Weights of a small transformer language model: 15 layers, 5317 steps.
MLP neurons of a small language model. Each row is named by its layer, matrix (gate and up: input weights) and neuron, and shows model dimensions 176-239. Each number is 128 + 32 x the weight over its row's rms, rounded and kept within 0 to 255. A neuron's up and down rows have the sign that makes its largest values positive.
A block is one neuron, or neurons of one layer that tend to fire together. After each block is what it responds to, as a language model described it from the Wikipedia text at the highest values.

L6.gate319 [103 181 163 141 126 128 128 110 128  69 135 128 158 133 148 101  39 141 100 105 157  78 113 108 147 118  73 118 144 123 163 110 143 106  97 141  98 131  97 112 117 124 118 109 145 101  63 148 105 138 119 162 146  64 130  52 114 114 107 130 179 198 169  48]
L6.up319 [123  99 128 156 132 117 116 164 153 127 149 122 122 188  89 176 134 120 161  70 169  85 124 101  92 118  86 159 103  97 127 193 112 150 209  68 119  73 146  84 107  70 112 113 119  75 111 154 124 113 119 146  71 146 155 129 147 126 164 118 185 119 133 135]
L6.gate437 [119  93 121 147 152 151  72 143 146 142 153 124  68 112 135  77 101 173 168 117 154 139 148 133 149 152 142 122 154 132 123 115 103 107 115 135 117 150  90 121  91 118 103  86 120 145  82 132 165 167 111 139 206 180 121 192  86 116 179 134 166 134 136 104]
L6.up437 [ 79  99 145 224 156 152 116 140 144 131 147 166 155 144 151  98 101 175 113 152  71 133 151  93 175 100 165 111 255 163 125 123 149 107 138 160 158 120  98 146 128 114 113 101 100 180 100 118  90 139  96 112 102 131 137 103 151 113 135 122 133 156 147 164]
L6.gate560 [ 75  86 135 105 142 135 110 115 115 165 156  90  78 138 107 106 148 124  67  83 141  74 119 118 127  77 157 123  92 100 101 141 114 150 131 155 129 151 109  81 111 141 205 103  81 142 110 154 129 156 103 160 131 201 157 122 142 101 122 138 163 203  97   0]
L6.up560 [169  81 159 140 159 115  80 152 117 161 172 216 135  96 159 151  56 113 148 142  79 199 158 151 153  99 170 106 148 149  89 132 192 123 173 147 164  52 171 117 121 159 107 104 131 198 125 106 143 148 114 136  98 117 142 131 117 167 118 156 117 171 125 148]
L6.gate687 [ 72 123 162  92  90 145  96 155 127 182  99 134 179 115 137 175 100  61 164 155  85 116  68 151 140 151 106 121 191 129 166 159 100 160 142 147 104 109 148 112 156 183 125  95 147 106 113 149  57 154 112 172 146 154 112 171 137 183 136  33 117  98 172 132]
L6.up687 [120 123 108 111 122 167 103 153 141 101 172 172 134  62 205 162 130  87 124 154 101 171 181 116  87 172 148 159 156 137 105  70  93 132 128 215  79 139  91 176  94 111 141 151 119 174 122 138 160 152 103  90 131  84 164 116 169 103 120 140 107 152 166 143]
Responds to: Word-completing suffix pieces. Final pieces that finish a word split into tokens, especially "engage(d)" before in, plus endings like -ed, -s, -ated (involved, participated, informed).

L11.gate330 [ 84 169 150 166  97 120 183 134 104 177  82 142 131 109 138 182 155 162 108 102  55  85 139 142  97  97 155 124 127 100 106 141 124 181 159 120 142 107 148 134  81 108 157 175 170 128 130 114 130 122 118  81 152  95 130 153 119 147  91 142 136 129 109 123]
L11.up330 [141  62 155 138 174 132 142 146 181  99  75 120 128 184 164 107  84 161 170  94 112 154 141 140 147 134 137 185  69 164  58 113  99 130 135 138 136 131 147 151 177 136 100 159 138 101 151 142  85 121 166  95 132 140 150 153 138 113 147  48 106  95  95 103]
L11.gate500 [114 105  90 156 174  71 165 157 144 150 117 129 148 147 113 179 116  82 108 123  79 140 132  80 129 102 134 165 112  64 109 148 151  94 101 148 137 120 107 138  82 150  43 122 147 125 136 151  62 124 119  91 100 111 148 169 130 169 117  80 183 150 155 141]
L11.up500 [131 141 143 103 101 152 174 150 180 157 122 108 150  95 139  94  98 167 149 143  94 106 152 139 159 157 152 117 177 114 117 164  65 125  82 184 147 130 111 133 112 125 122 132 146 139  91 158 143 156 181  88 117  98 194 115 166 191 131 123 134  92 126 164]
Responds to: Verb ending before preposition. Final token of a verb, often a suffix (ed, es, ing), that expects a following preposition, e.g. travel-ing through, li-es at, refer-red to.

L6.gate6 [106 143  66 159 102 194 128  99  78 158 133  83  69 103  93 159 152 110  65 228 117 117 134 190 109 189 129 135 124 114 112 155  40 134 178 145 121 137 125 114 118 163  84 174  90 169  99 101  78 142 108 126 169  81 166 159 154  79 100 165 172  87 113 184]
L6.up6 [129 131 100  89 181 107 135 141 139 191 136 162 170 106 147 134  67 197  70 129 108 110  83 128 153 115 165 137 173  16  73 126 101  48 124 126 180 168 167 100  71 111 112 134 146  98 125 175  84 132 110 145 139 132 127 115  98  93 120  69 194 127 110 172]
L6.gate255 [116 142 107  66 166 135  49 113 133 130 200 191  98 141  91 153 155 102 144 109 167  89 115 111 105  86 153 115  98 111 126 143 104 124 135 149 129 108 132 111 146 114  66 136 112 156 131  93  80 119 136 139 160 115 179 101 108 124 152  89 130  72  47 104]
L6.up255 [141  96 122 101 116 135 134 171  79  97 133 110 226 163 143 119 146 180  73 150 137 175 173 137  89 103 142 185 154 113 105 161  65 101 120  91 126 121 127 132 118 190 168 125 151 120 196  82 152 151 128 100 117 107 202 117  99 158 161 116 200 120 159 109]
L6.gate619 [177 161 108 195 110  64 146 179 115 125 219 149 125 151 156 169 139 109  94 219 114 120 120 121  67  82 124 173  96 176 108 134  93 169 111  94 129 184 110 139 116 157 158  76 166 124  89 195 169 113  99  97 112 123 132 180  89 115 133  92 147 139 123 160]
L6.up619 [145 133  94 234 106 170 128 129  33 128 128 139 138 128 134 135 107 144 149 118  96 136 128 126 116 117 156 175 123 124 114 131 139 170 144  81 171 162 127 183  95 120  99  69 137 183  88 116 130 187  48 109 157 137 158 140 126  31 133 148 176 139 138 123]
L6.gate786 [134 125 143 179 149 130  93 167 120 151 118 152 119 184 167 158 181 115  87 151  86 193 138  81 123  54 127 146 129 132 119 150 178 138 126 107 131 102 134  96 146 181 131 145  87 163  90 103 124 102 125  82 120  66 110 152  90 102 162  81 149  67 112 171]
L6.up786 [134 108 161 142 160 112 131 128 168 122 143 123 201 105 148 132 145 195 159 176 131 140 142 139 119 152  97  62  83 136 144 101 131 146 110 110 146 151 114 141 129 164 127 127 123 232 118 134 148 106 100 116 110 137 105  99 103 109 125 188  67 170 103 120]
Responds to: Token after a proper name. Fires on the token right after a person's or place's name ends, often a surname, e.g. "Cowan later", "Boswell 66'", "Aon announced", "Kean's".

L8.gate33 [143 200 150 141 126 119  87 131 120 120 157 121 111 142 159 143 149  84 131 122 137  29  87 124 120 132 129 124 131 137 150 120 144  81 161 114 190 119 159 111 115 153 110 174 166 132  68 157 146 112 120  92 118 132 176 111 130 132 141 183 142 193 138 130]
L8.up33 [121 116 128  75 107 115 116 134  82 127 139 129  82 125 112  90 104 102 145 101 146 148  49 116 123 155 148 114 144 126 107 141 130 131 161 197 185 117 117 151 186 141 137 107  49 144  90 119  94 141 136 125 132 126 124 164 134 143  82 155 181 116 176 112]
L8.gate124 [101 176 112 187 138 136 156 136  81 172 100 122 148  78 176 141 110 105  68  83 113 134 141 154 123 188 186 121 113  86  91 140 180 149 106 145 134 117 119  45 100 118 154 135 147 148 113 110 114 177 102 177  95 162  81 182 112 130 140 139 154 140 103 122]
L8.up124 [121 126 107 113 164  78 134 122 140  95 115 107 101 131 134 162 106 109 135 101 126 132  56 124 135 128 144 101 107 111 181 160 148 156 162 161  96 141  85 127 116 151 145 105 168 123 131  77 175 113 155 104 154 141 148 131 165  85  90 173 183 137 147 154]
L8.gate131 [141  91 100 133 115 162  94  87  95 187  73  97 114 191 203 122  83 172  57 108  90 113 134 148 158 117 112 140 110  97 127 184  82 169 135 100  83 132 137  96 130  89 123 160 117  67 116 126 114 128  88 135 101 113 147 100 117  83 163 154 112 150 145  80]
L8.up131 [133  69 153 121 138 139  85 129 109 105 103 131  52 125 133 142 140 135  95 133  98  72 124 144 152 106 128 112  70 101 158 162 118 135 112 132  35 132 103 106  87 112 102 122 111 110 128  78 143 122 134 149 117 119 145 114 120 149 118 117 116 130 174 149]
L8.gate190 [ 82 196 109 164  68 150 111 191 112 173 142 126 148 126 110 151 113 166 161  75  93  64 120 132 124 156 194 129 176 103 188 106 209 118 109 149  99 172  57 139 137 133 116 164 153 102  83  99 130 181 102 125 161 133 138 143 170 119 127  89 125 105  73 137]
L8.up190 [144 139 114 155  74 114 120 132 106 142 132 168 164 160 100 128 147 120 206 151 109  93 133  78 196  75 175 151 153 140 145 113 169  88 113 227 117 122 136  87 104  98 128  96 141 102 114  86 175 159 108 108 158 131 117 109 103 124 133 141 158 115 104  91]
L8.gate619 [191 115 124 134  71 121 165 167 141 104 127 133 170 152  97 135 103 172 110 172  44 120 121 165 109 126 160 129  90 138 158  93 160 153  88  98 123 167 101 197 145 105 148 151 101 182 108  87 136 134 162 124 147  79 192  98 131 136 166 138  93  18 142 175]
L8.up619 [105 157 141  91 140 162 135 150  69 158 143  87 168 105 114 160  74  81 145 147 126 149 142  79 130 125  87 116 155 168 121 176 119 145  97 134 170 110 131 128 154 179 127 114  86 144 192 164  93 189 162  77  71 122  48 154 125 116 103 180 113 203 137  96]
L8.gate760 [ 89 101 156  94   3  96 154 149  67 166 132 161 160  54 160 160 129  89 108 154  95 116 121 135  75  93 143 124 155 109 199 124 175  95 112 106 110 145  82 158 122 155 145 134 115  91 133 108 145 133 142 108 128 162 150 142 198 133 124 130 121 149 115 168]
L8.up760 [ 98 189  93 128 182 160 143 154 100  54 185 162 255  93  96 163 143 109 124 123 145  75 115 151  86  92  96 160 125  66  93 166 126  94  88 131  73 134 137 171 146 120 138 168 165 203  53 134 129 184 138 165 121 138 182 115 130 131 120 136 162 110  75 190]
L8.gate767 [ 94 119 136  95 113  84 139 138 151 105 107 132 199 126 197 108 143 146 153  60 119 129  96 111 138 164 108 127 109 141  90 108 110 138  94 166  75 125 147 154  95 131 116  81 129 112 115  93 142 149 153 112 116 138 143 159 116  82 104 157 109 124 201 112]
L8.up767 [161  96 116 216 124 149 178 166 121 111 137 204 118 126 187 169 114 136 120 144 158  75 173 157  87 108 144 124  71 124 104 107 155 127  90 146 172 181  77 144 138  96 118  83  84 168  83 115 159  89 102 126 193 144 158 151  88  51 139  58 154 100 188 188]
L8.gate1002 [155 116  81 108 121 131 131 127  92 102 148 121  59 118 167 142 149 123 153  95 144 165 175 104 142  87  89  90 142 128  64 158 100  94  75 131 106 139 101 139 136 151 156 173 100 130 176  96 121 108 145  94 159 137 119 153  86 117 120 140 139  76 182 142]
L8.up1002 [130 139  87 117 194 171 174 169 117 115  89 108 119 185 116 148 132 135  34 130  66 125  85 152 110 123 111 155  73 113 165 196  94  55 142 131 102 203 116  96 146 107  82 122 115 171 123 136 206 139 123 134 148 135 212  85 165 161 144 104 128 150 150 190]
Responds to: Biographical main verbs. Main verb right after a person's name or pronoun in biographies, introducing a role or status, such as was, served, became, has been.

L8.gate69 [128 142 104 124  75 111 101  95 115  88  91 135  66  67 112 164 132 171 115  68 153  89  64 123 112 179 112  93  94 152 159 125  95 123  79 128  79 115 124 168 192  90 164 130  91  61  96 175 108 173 185 105 138 105  92 139  87 157  70 141  80 155  73  80]
L8.up69 [172  63 101 116  89 119 173 119 111  88 112 139 153 166 179 154 120 197 149  86  82 114 100 145 142  99  95 127 116 139  91 119 122 126 137  93 167 189 112 134 135 180 142 134 130  99 113 123 121  86 157 132  77 200 167 158 153 166 106 121 112 174 114 150]
L8.gate92 [127 138 104 101  83  87 175 101 208 137  86 118  68 151 160 149 158 113 159 133  99 155  97  95 128 176  85 178 171 157 167  63 103 118 104 151 127 139 129 105 135 113  69  96 140 108  89 149 112 180  94 129 152 122 139 122 141  62 110 108 150  90 122 130]
L8.up92 [133 113  62 118  97 137 139 191 126  91  84 119  95 125 179 124 186 171 121 115 168  92 109 151 133 106  71 124 141 144 127 117 132  75 135 152  64 155 119 138 154 152 114 120  95 164  71 100  77 100 164 148 105 124  69 123  93 127 175  65 106 137  97  64]
L8.gate313 [139 153 135 131 142 148 103 166 103 137 117 151 103 114 105 136 130 141 190 122 140 102 126  42 147 136 151 139 154 134 198 134 127  87  73 156 140  48 138 179 147  95 159  94 133 187 100  84 147  75 127 112 173 106 108 144 176 163 147 111 144 116 119 108]
L8.up313 [132 167 109 128  89 139 206 154 109 145 190 111  99  93 125 153 107  92 193 148 137 116 189  89 153 146 156 159 119 104 161 132 121 128 146 126  67 156 126 100  96 178  99 124 158 121 150  58 146 111 124 118  77  93  92 138 125 173 137 106  69  83 173 123]
L8.gate431 [ 98 127 115 149 147 118 123 126 161  79 103 195 186 121 149 123 187  72 166 117 105 100 112  85 137 185 144 154 176  83 135 115 109 162 165  68 141 181 149 146 149 156  84 106 163 139 148  91 135 141 176 104 146 124 127 105 127 140 148 129 147 141 114 137]
L8.up431 [100 130 165 159 122 138 195 151 140 103 110 116  93 113 102 126 114  94  91 154 106 155 128 124 131  98 151  61 131  86 184  69 167 107 128 138 135 116 155 108 118 125 202 146 149 137 129  44 196 102 147 137  98 113 124  86 190  79 133  78  94 108 106 162]
L8.gate519 [105 178 122 204 103 117 146 142 134 133 149 138  86  68 118  96 109 128 159 156 133  89 182 100 149 136 109 141 113 171 145 111 178  76  56  82 126 157 111  31 177  96 127  91 138 191 156  78 170 148 177 155 172 152  84 137 155 114 134 129 194 131 119  87]
L8.up519 [112  77  93 175 157 163 121 154  43 147  96 136  81 152  94 108 161 141 144 129 149 121 137 138 100 158 146 185 170 124 132 112 153 177 124 115  63  96 204 156 131 112 134 131 194 109 183 125 137 148  75  78 126 157 124 113 124 125 124  42 123 144 164  84]
L8.gate561 [182 141 145 149 104 111 130 100 163 125  98 144 100 102 156 111 123  79 153 167  98 196 146  98 167 121  89 103  90 128 156 112  92 126 105 115 135 100 143  94 133 128 139 146 140 148 154 131 123 150 145 106  72 177 148 123 122  95  65 131 113 128 169  96]
L8.up561 [215 167 125 177  79 157  97 141 139 113  91 138  72 119 126 144 168 137 142  82 133 155 102 132 144 128 124 169 132 121  84 105 144 166 145 148 147 144 128 130 132  92 109 171 102 111 143 152  87 150 106 140  47 170 108  88  99 156 116  92 135 148 149  38]
L8.gate886 [ 90 139 132 107 107 130 135  96 171  85  89  88 117 119 159  97 168 100 142 115 153 103 111 106 146  95 170 101 140 151  97 114 111 146  62 110 149 155 158  84 103 187 121 173 130 151 111  65 144 147 114  36 129  63 139 158  82 203 144 151 153 126 131  61]
L8.up886 [115 104 112 130 140 118  94 129 110 131 166  78 117 156 115 114 135 114 181  44 114  84 174 119 137 107 102 154 126 188 130 136 129 185 173  80 177 105 113 132 108 147 131 164 149 105 144 166 120 113 140 121 142 139 148 146  74 174 122  98 112  61 176 148]
L8.gate924 [135 121 129 167 168 141 104 113 173 146 144 157 146 105 109 107 117 150 139  94 192  92 174 175 125 155 174 138 111 149 192 194 112 136 125 151 138 141 208  96 147 169  93 128 110 121 118  73 138 178 183 184  87 124 140 113 104 144 155 128 132 122  91 146]
L8.up924 [134  88 153  94 165 146 152 151  79 135 156 129  65 130 141  94 161 175 152 101 128 154 140 208 176  74 143 122 127 125 161 212 103 120 117 149 147 210 141  78  99 177  84 155  69 115 149  95 172  89 149 189 124 104 117 102 151  96 154 113 154 104 150 105]
Responds to: Mid-word learned stems. Word-piece fragments inside Greek/Latin learned words just before suffixes like -ic, -ist, -y, e.g. taxon-om-ist, acad-em-ic, biophy-s-icist.

L11.gate22 [131 116 123 120 151 139 113 152  90 109  99 150 165  55  69 149  78 110 133  85  67  93 168  78 157 177 152 118 122 167 133 116  95 107  99 134 161 133 215 127 157 160 128 145 161 126 165 103 156 192 151 177 149  95 167 178  99 148 105  98 118  96 140 114]
L11.up22 [ 58 111 129 146 111  93  90 124 110 111  66 116 160 114 131 145 124  92  69 151  80 135 161 135 172  58 154 148 103 163  81 107 100 158 106 117 167 156 165 148 144  81 142 195 120 123 133 133 120 158 112 209 159 124 135 163  87 174 116 158 165 162 154 166]
L11.gate468 [ 66  91  97 148 173 181 126 132 107  71 108 118 109  67 128 126 123 130 144 128 122 138 134 166  93  63 154 136 121  94 117  91 154 129  94 112 100  81 153  97 130 118 131  81 159 100 133 136 118 135 176  83  96 121 100 178 144 155 122 141  98 121 116  85]
L11.up468 [ 74 148 143 108  86 142 115 116 137  97 153  75  76 150 194 174 131 127 117 106  98 118 170 151 102 117 132  87 134 135 135  87 120 151 128  63 109 106 131 135 136 136 152 121 129 144  92 131 137 117 128 131 109 106 103  93 122 115 124 119 156 125 160 134]
Responds to: Auxiliary before main verb. Modal and auxiliary verbs, or infinitive to, right before a bare verb phrase, such as would have, could have, to get, did not have.

L11.gate418 [ 89  44 151 138 129 117 134 152 133 189  79 158 163  77 137 147 150 114 136 165 144  97 125 114 156 216 154 103 145 194 143 177 106 139 127 129  94 122 159  83 140 136 165 162 156 118 113 117  98 162 114  94 136 143 162 124 158 156  88 106 178 114 155 203]
L11.up418 [ 90 152  89 113 132 100  94 145 114 148 133  92 149  97 144  84 125  98 151 136 135 135  77 143  59 118 118 110 119 113 117 104 175 107 110 126 134  98  89 113 150 114 140 145 171 123 174 115 101  85 112 142 134 159  81 179 199 136 117 147 105  99 155 149]
L11.gate751 [ 89  91 121 174 145 143 135  94 175 130 125 151 137 108 131 144 154  67 153 100 118 123 117 104 135  91 131 106 133 138 165 165 139  79  72 162  76 165  89 195 141 136 189 203  57  58 117 140 155 102 107 142  75 107 172 209 143 106 141 108 158  99 111 160]
L11.up751 [ 99 121  80 161 173 104 138 186 138 118  84  77 110 147 158  59 101 108 138 106 117  86  97 144 150 175 159 123  46 110 109 129 113 166 138  98 188 147 107 132 182 171 158 124  97 127 127 180 134  84 119 172 119 109 130  90 174 133 119 133 115 169  69  92]
Responds to: Mid-word subword fragments. Interior pieces of words split before a suffix, such as or in the-or-y and Auth-or-ity or s in analy-s-is, plus word-initial V in Votes and Vans.

L8.gate385 [ 99 156 122 171 100 195 122 126  87 153 139 113 133 150  53 156 105 127 195 101 131  83 192 110  93 140 110 149 143 119  87  99 155 126 107 119  55 121 127  72  68 110 148 136 104 185  99 171  67 111 157  98 125 136 122 139 133 143  95  91  31 102  64 140]
L8.up385 [154  61  80 106  97 160 129 113 131 116  67 121 160  86 129 159 111 119 124  84  72 158  86 123 155 125  67 129 104  99 157 144 117 112 116 128 161 147 104 144  94 164 173 101 140 148 148 144 146 134 137 123 154 109 201 171 114 126 100 153  74 154 160 131]
L8.gate473 [ 97 141  86 129 141 135  86 175 144  65 125 134 125 127 144 158 174 148 170 174 140  73 120 146 185 107 153 160 106 164 126 118 141 108  41 121  83 131 163 137 155  91 136  96 114  97 138 134 159 161 129  94  73 176 133 111 164  79  95 102 121 131 129 164]
L8.up473 [119  97 116 141 149 160 180 143 163  71 114  85  58 161 145 177 154 161 112 113  66 135 138  72 172 171 131 124 157 105 144 119 105 155 145 118 113 160 163 176 143 183 169 163 150 139 132 113  63 136 129 142  74 169 125 151 161 142 107 127 163  97 208 159]
L8.gate580 [120 167 138 158  75 141 162 165 132 134 125 172 123  98  62 130 141 154 126  60  97  68 158 138 105  88 125 150  99 149 147 110 173 121  70 126 151 129  65 114 177  82 167  81  85 130 116 109 106 146 143 166  77 118 137 140  80 177 133 163 118 150  55 120]
L8.up580 [112 176 157 104  99 137 138 129 218  63 106  83 178  98 144 167 175 123 156 140 121 103 136 180 171 139 138 160 168 174  92  67 114  70 124  90 133 127 147 121 133 127 133 116 131 108 126 120 133 173 106 116 159 159 143 116 155  80 127  96 176 106 128 122]
L8.gate674 [ 84 210 174 181  18 103 173 129 143 151  78 124 125 103 110  94  62 152 153  66  76 136 144  76  90 153 162 237  88 128 152 103 123  90 115 180 134 165 153 130 153 105 130 128  92 152 142 128 183 178 147 117 108 132  98  84 122 102 112 140 139 140 123 125]
L8.up674 [ 99 101 136 142 126 116 102 136 103  98 131 160 143 152 130  82 142  82 196 175  91 127 139 125 135 156  94 190  94 162 114 118 143  78 119 168  99  96 168  97  85 101 173  69 111  87 102 164 154 114 100 173  39  99 174  81  91 104 108  76  60 119 158 144]
L8.gate855 [ 34 119 125 142 143  96 175 137 160 143 162  91 132 158 136 123 133 151  53 137  99 137 147 144 114 135 117  91 152 169 159 109 126 115 146  96 119 170 146 121 152  93 159 109 106 112 127 191 106 145 142 171 142 134  68 130 114 133 153 143 110 119 108  70]
L8.up855 [130 118 162 166 187 108 137 123 136 168  49 106 141 150 114 161 122  46  68 115  67 159 136 144  91 157 102 151 118 168 127 115 135 159 111 184 121 179 105 132  95  69 131 113 150 149  70  89 128  42 132 132 120 126 174 183 146 151 117 113  90 182 133 113]
L8.gate876 [ 92 131 114 165 123 155 123 140 121 136  86  93  97  85 131 163 104 105 110 142 106  85 139 125 136 163 156 203  88 100 172 181  95  55 176 133 122 166 144 128 124  90 146 121 101 178 110  92 185 137 145  76 137 190 137 157 164 117  87 187 105 104 115  80]
L8.up876 [114 132  91 179  93  95 151 130 132 163 174 113 151 102  91 168  95 157 140 116 101 190 137 116 108 148 113 107 141 188 112  85 149 155 128 106 106 137 183 146  63  92 130 157 112 105 145 160  96 194  61 118 125 112  64 214 165 102 119  93 138 183 134  57]
L8.gate968 [119  81  80  89 126  94 154 120 131 105 141 180 133 152 156  68 108 144 179 105 141  81 155 157 158 142 132  96 123 145 126 127  39 115 112 151  97 168 152 110 129 104 189 151 128  42  89 102  58 136 110 121 179 125 132 181 148  91 118  81 122 163 176 100]
L8.up968 [ 75 146 103 166 126 128 113 128  74 141  97 125 127 203 111 107 160  76 167 100 121  22 139  66  39 164 143 141 124  83 106  87 146 146 162 121 113 173 102  89 152 172 140 109  99 105 161 128 204 204 138 175 114 112 146  89 140  49 120 122 104 168 140 133]
L8.gate1013 [ 77 153  83 165 125 132 152  91 173 157 148  84 137 154  98 140 168 127 156 109 157  32 158 194 126 114 161 145 120 132 106 161 103  97 186 107  50 193 125 124 131 165 160 157  92 167 186 151  98 120  90 187 149 134 108 106  97  98 115  82 137  90 149  68]
L8.up1013 [100 136 116 107 137  91 126 133 117 109  93 131 115 181 101  87 122 194 163 155 157  90  89 158 140 115 133 156  88 115  93 134 145 142  96 136  80 122 150 141  71 168 149 123 123 132  97 138  81 120 109 135 146  99 103 122  93 109  97  73 186 128 167 144]
Responds to: Word-final suffixes, esp. movement. Suffix pieces that complete a verb or noun split into word pieces, mostly about moving or changing, e.g. chang-ed, mov-ing, depart-ure, resign-ation.